Weights of a small transformer language model.
Training: a variant of Adam for these matrices, 144M tokens.
MLP neurons of a small language model. Each row is named by its layer, matrix (gate and up: input weights) and neuron, and shows model dimensions 96-191. Each number is 500 + 50 x the weight over its row's rms, rounded and kept within 0 to 999. Numbers have three digits each. A neuron's up and down rows have the sign that makes its largest values positive.
After each neuron's rows, "fires on" lists the tokens most often at its 100 highest values on Wikipedia text that the model never trained on.

L9.gate514:600523529452418502582587530558413566440558505428487515432501482516550524449474495500515386461474493510490595533465472451588535480547521551521475450547426458524456535518473534461498553519500468450387437455541485526546521463487553495482399515490543558516461447507484463473490517543487439503
L9.up514:515381439480481520515471462512546442550558494474543611429502439557449525468501622552499495501440521580401554464496488467495573522489480483440538500529512542515609420499473503456464529486374588476430407461514478516481502495548436400461451566512537528489477540564527474463510558580560508579
fires on: "\n", "or", "ou", "ur", " c"

L3.gate354:547412516561514525472493522563581441428430547486425542563450462548540558408482530459470543503536516571485537494526515492518429495510550604557553461468451599538515567471451513540532531570521461501474530382520435591475518468502504537483508533461451416522525471473499486419502506381471530438
L3.up354:558491512491455528486547518510547549423557527500543528522449528552586584515630433509471508567390519498488457437519469425465445497471563498533480489462492482432497596490465600533499700532530429474523465528547472492526502500541415540443507530519434502542498601504503473467503536498458542472
fires on: "f", "b"

L2.gate420:524444571542493480500523593533491498501540544491449470509486364480507497453499496497524449501501402428499434542451516488470490460426504442494484513480488457526489424499451419464568477503555346490589551534527529477508614521401621541501495511496467466454473495500424483572436482459521528483
L2.up420:534459427522548497447542547624514445524513446588491561511443405423473427491433499615608381519617575402425493514552568519379523512569468528445498559516485419554517537445445483534522454439438505459518493498479517476467440579444551543589553523496472495513499462541496584558463635458538508526
fires on: "ep"

L8.gate101:572528536460435494509493485553442487473481480465511518489447539461424478510572615542487484430448543446477544485474519510510524396590471521547549351520544478469475634533509484421605556463514498580450568452489492558485563533497445506545458513426509533493554566580490461494491510477506582433
L8.up101:514547414518463529564458446434503422419501458428593510493505541547495521420469569529504482419467546587412563470479494452491545561510504508497498556461524638537533551408463494489552564534439515497467516459473455573546524486485502448494585458442438404483543617447522613428627590502467389508
fires on: "ian", "an", "e", "ish"

L10.gate575:483431495543509444527523538540346617575491504489490548386568514483528478497522503426479462426500478517440567493546514520493387525451532477466485468470517545420426524529558477513496541552492419511543524505536451521504617482496548478530559571509452599441507577499405445450425487447508488474
L10.up575:526423461430570544530507408550531493532450502406519383434471500448622421564510520554461540545577512617528443493550540436552513454524486414365480455437534515537511415513502457490409481397508540495491581454448467577532517476612540489423503544556564526475473558485535496432537558491465485476
fires on: " Ch", " E", "ol", "l"

L9.gate204:519493496548526481507549483553432476490451488490418540500564557600449489503443480424532513486478376467508523467492507488587477458481504533502385417450524558459543461510485489444547506610517376542508541503391502521557623522529556601438510494448469550560579494540462420483479482485472511420
L9.up204:509498477563471501524536512451494557491502443538533411546382634494536572608521446489483503482530494431536532517472460496614420481486454522506521554554479568475486570536466575493541538480579460619492527576558582495546467531473611512486454471494485515419532427518493520498458415492521520526
fires on: "t", "ou", " at", "n"

L8.gate175:513456589506573422553372507495469426601505489462517484511532483469499539567536502398523426488491440451565542536516524480591500504528545483464592520478464426418477487503531514521532547479535506630554439474607476402498538452469434541503505605349552459463463541400546553451525486571522496454
L8.up175:533459533534586528489555473569459401630517521505441576482509419482505565445619550472582465370468501383516554432426479462548527485484542529555454517414485501457570520548608468575444455486574477461522473485510416558523526583479629539448450516502506446496505563406481524527509536520541582445
fires on: "e", " se", "es"

L3.gate257:491452471504596499553507532512462522479535551526538487465481542517522474408530522508586550488512419491408595444417516634491481469455464504576507400483518615549494534408555489612570459507501489499448495386552489518508495542550507535448574543553376419528512416504571511387523551436429525451
L3.up257:531476560422515483441567371576573429464528531554421546557535494463505474482495403455567419506583464457468399500441453473460466518499535463533422366430486497519467514407470488562533493394467506424519439587501449498514575494461527478522489555499458429434571515532493519525518580574483551546
fires on: "w", "ain", "A", "W", "mer", "b"

L11.gate285:551557494511453516477414493460481551538611512438559505568484530467502446507494517463483557479387520505549510638467456550511547525525510500486504458537560444413496508442503436565529498569455507480453487515680514453528502459597475553438427561572524522510511540458450484560539439545508442493
L11.up285:539490520479506420499483466512518481510526580501446578434463509519436535530517509461460506425445547562482519438516476458526544455477576498397530454594472650483479498409509535421518557544466534453543486490560491521449437439559493489487439552484597551392426403453443541516441450592474528498
fires on: "in", "ation", "s", "ur", "or", "ent"

L10.gate549:483476436552496506582555435409432557413467474446573482490494520478496561578576432457561554527465465524488517542427437497532494511526457538454403514377487557507466477388425434567429546498460453473520523462503535485453429528531488567476558490553386512537438445429512444481502452438411543613
L10.up549:539532551530479498590508555483419463564635422552473435498634567449529431464464405475532511491629550461476527519457543534508532443480569469537487567475463612478483440542481464467466499514522455467498586548485481516462556427464556565490493478584456525406519505515484482505430448461489591405
fires on: " T", " P", "r", " R", " A"

L9.gate413:486452532466424543582553484428481517542495500516499550498462442483454480536565432401549469574507459484535547515478565510502476500458513491527470445418519490429449529448504573500498545563477411600492592502464560453476577515439528591489475549530504493494402563508478494525489424457373532528
L9.up413:510595518574515555515472537518358510530552544531550525585635400480538483526602532458531557444431558492460453449516564473432465448535500473544398565426477526466503498438596443473456485482534517532508572463502449420534538414459493575501534497532628534528499484459466525454439486468504468536
fires on: " P", " M", " F", " A", " O", " H"

L3.gate345:568486484491426498508394529493466540564505456532547434511467487426525452479559418465518494424567434516573505574465544526499490367479491557533530510519456450494457403508425469462374434523561418566503541515522521547431444477477550413357541564481535570396464474423563463494565479535488545459
L3.up345:574530488543473447474475523550503467556508423510559439506484384491522437470480459460560504490559449575558451524528568396545493447553528570483473489536477509527496455529490446457469475479409527458485447529433532483447545467469482464508477491553508533479385526493420580531591443513469571547
fires on: "n", " 4", " 5", "en", " 7", " R"

L2.gate298:547491499545521470460420518531473632450530527444512435515468505584542553497554531538522568534427499482459562573516631445590504455544509507572454518536541527481446416502581502529412512483542460476514558433572518480542521484574500477504467534483523495484550478551565386529508467610456486507
L2.up298:580523508576456523423469475490553527533507501547494552504418465504437542497484440537528430518429548469389520528450516473518505565456488444553522506478442507433511418444444495644466485526459459477539555471498445510433511449531458617544457616497466502517557445507582514612485543540552507496
fires on: "el", "et", "x"

L8.gate433:480433540548486525477538439482491503533480459454477456507625421472485530502482600570502406478606451534495421525592457418460568408442507524503594558437554423545585486499541501519510607530615543532414531459534522574591436508551550524571522565440624460462473483446569467627428517446489544507
L8.up433:456484526520524492477573496538450494590429534610466573445467559514442520444596530456443426446467578481489535461476467477508558544451511506575454500536547574506478487428488552479567467548460511488637484626488479560511619457475516461521436518536495484492477545456531501442486538522538526545
fires on: " b", " a", " ", " d", " l", " s"

L8.gate74:551470597549443476587504389480442476547530567311494489398587472410514531422513447455453416533432453503430555431519499502439456500438409514560510404524510500453554552480487554494445450499537460584472482518516490554523485581429502503495542501492539551485453422506472438525450404532486497513
L8.up74:460455468529477513523408514497539514443537502481428446504540546488545415532539591522529583444506544505552475576523627447435470473478459552423486452460455479514506441520592557444406466511486521482496510539492498423489490457565441592509485453595581480409506552587525482464566412425443542478
fires on: " ch", " Ch", " c"

L6.gate61:485550504612491409507523419352564560546557461456537451485470487529563512539528551523530482556455553553455532491434540552533430555584489513371575523499412513579548493401476478501456432608544467425453525496437444495469548427517489559371515500537540509422476551554519560586483534455462487538
L6.up61:400590453565547446553507532504519536526526580449507462474481351432560449477573491529498370524638408517480478439504511547564508414564529529456502489466476535514457433407525502501471499518565488454472465556461441446463496520486395504479511532484496482555425555500501519535400493462614466565
fires on: " \"", "["

L9.gate178:580511637592497481593578541525514591517526571450503460410512532492558480481427496415450431458491529467574517468512534531474419486532565509407504441512472555481496501492525527415519453535540453593456603502411575414542566513556595559482536490488511412556514476544521412538512476426518436462
L9.up178:442420395562488534514514522488504588506423442565516522439504550415416500492512502445556525498542470512517558548455460522437527447433502543547449512437419487461440440508510567521512440587493509502504493432536464487369478505439515469443468453527533480397578421441548495452488459503548511479
fires on: "o", "an", "n", " P", "ep", "ou"

L9.gate315:499575536543375452538492527487555504419497501431463483511565466548476481513493479485554491503616441481446481524481461438529411515555473513503469495436494556460457477487397548519483527527549452557471527425496445387470509515561529476485530591571499593515523533553486441470543519317460440485
L9.up315:428563589517458503556439526461600569503489522459468438546503430518521552537525521595481534562593473543422499446489493487459485464559580543481442592462527479581536472523391553573482528456587509455503466469432521412517407483624516515478561547462570529457510529438570494484534468445514478473
fires on: "s", "d", " in"

L2.gate486:475494459494478397504536495494464534501545481511446558491497507445361465500514560532560525399477485472533523529382473495497470556491513474539536401453459496493459556513536409513497528599526472418398399530514527455569579550458588488457447488497489496535401523460478505527582426355552476505
L2.up486:503492443553432531490499491500466467560569541481550505505478563549536499487581512562507521447562514477481526524497538564470376476492453400455458525476466552523572548513511456474387550487475486489408478462435505478572559531483498568491498515485449567492477416488474495364467545526424536516
fires on: "ch", "+", "r", "t", "art"

L3.gate299:507518517498525415531528505523428513386398516548526424522479623425481508487556481577581507389434495460501433513443517583487535402479369542462502512470561488564449554476502494501425523414522495510467522482554539511513501494556519534415517456530491455471492544498498519526473510500485535453
L3.up299:528488512518485518451449485539487475488502477527569494492448585547533452464505505489438448511500570506381508412548493503453430481513406537530447414467448529575524572451453459466459598500492463453443423504510474497544529408518437499475555535497445600488547517554523511418477635555474509480
fires on: "th", "ish", "ian", " k", " his"

L11.gate359:495452576482507583476554492549510457487450444469565529421488588516539560513497423511513477495462495487578582510503510528508435504417496503450566539540508403436452527473408550535444591550460522520488507401523465463524439517610531565571515607548452388414441499420573504531515508451474427513
L11.up359:595491414483507514471489560583501472642481515473522508478513402488496500502443470515574481415512564528582546517470579547479497469455532496497512531504533539513473447479501450426476499484561433478588508421568469572503490517480543554461492507444491480552523467523471508563560554516500523510
fires on: "y", "s", "es", "ies"

L9.gate482:447472515429502588532519453471509487469416479432539556465470592527559532476533480549486532479529495457393544528419492502485495451494504444497568425431496536517462508484467568555405553470412485508437504445537501549524465523538506501366514551531444549484412571487551414546515491454432565551
L9.up482:532484442526480516602458560560505619557452478511370521482535445457518545545543472472478422502552483526496581495499506557548444467451583530429491607562512475372542541440514479420565468488543459556587583587457549443567506473428532550471555514499530554494422517485426584590501400537527499442
fires on: " R", " H", "ro", " P", " pro"

L8.gate336:579457452429452547587516562411436488473495513516462474449574428481511485435491520559500459552483435420570469502453551611472457439447451458489548418513506548471518564508490555527459509571473377483441557539533452541504474567455527618471392514585472550416429491515503573497414464449448482480
L8.up336:520529501560489510509418584461433461384416489518503416472478458470471490529527528507541485588477451487567487466415510491558502475421476408441534471436466500492503531545502547502386435527468474425462513495493373574439454544562445533533454502482490608454421499543583520518429418451535402565
fires on: " \"", " by", "\"", " M", " at"

L11.gate156:498425483569595457485509554478427402489504474545548547398566472524547534415500505535539506426597490474469553465427457496555498440620513446481565464489493492474477496576505402520454549450439413612457541389579518456491508528516535497442480516489458481523478539529457459638410446477492520478
L11.up156:328522490469504505608550457438549574469505524555429433474491493457507476527519433455430547585501521490425489467537441518379519467464508508550542468614505511505463455502558554527517482405397447465447511475524546494447572451507490418515519561511417446560500482415491458456492528512478528569
fires on: " F", " re", " f", " t", "Q"

L3.gate232:525570534545435484551402474418489572541480483517496451455581452466568507497549463504412458565392469521433477477443517563387468441483494507545536494464451491550426480507519533489474494609589441458472485462617469588495529473472423508404498556499551568472514540485516446575508413544510507496
L3.up232:495623475443527632581493551425485514540478614514496473479509422464547578474560494572473449493560448528508468414424489542485493529477474450459492553426486613455543560483553588442429450470518428443474457484508409577515494540503513521485474477531502501517434523486541559510396459481533515485
fires on: " \""

L9.gate206:560489524503449448543510628486572528476499578442477443455477460501452501543583544522514580485575431436498530420511577467492459541562484409508446458425459509496511574513460562577492493433495452423475533493451515476618491509525482488470537544500450621494452503524501457388455476461538482470
L9.up206:656506594574480549532455530469489517508524550505557535496365561503459399553476514533594532461574552494511494463556485490571422474467514458399491562447470551508566614549411485385435520460518553517469494484472495476501452432539484544481540572471423504485417526505559497465540465546520511522
fires on: "r", "nd", "d"

L2.gate477:506519443508379570563443564535567559476483482449531456495409428439588516478528584546634536483459557518459574452512535498519555500571414483524392608522548491492498396457492395510405514487542449582541488536513490453523463510475531466422506538625552495562450493448573513514443477539499476516
L2.up477:501473477548393532405405515497467466461496537471486493559499428507496491461629479474485549529488497493482591495456619499548446531457509497528514595590458507510468477458498510510427504418474469498631543521538481458362446516555439486486614546518552508489545451502466495515483416610422483461
fires on: "et", "is", "el", "k", "t", "x"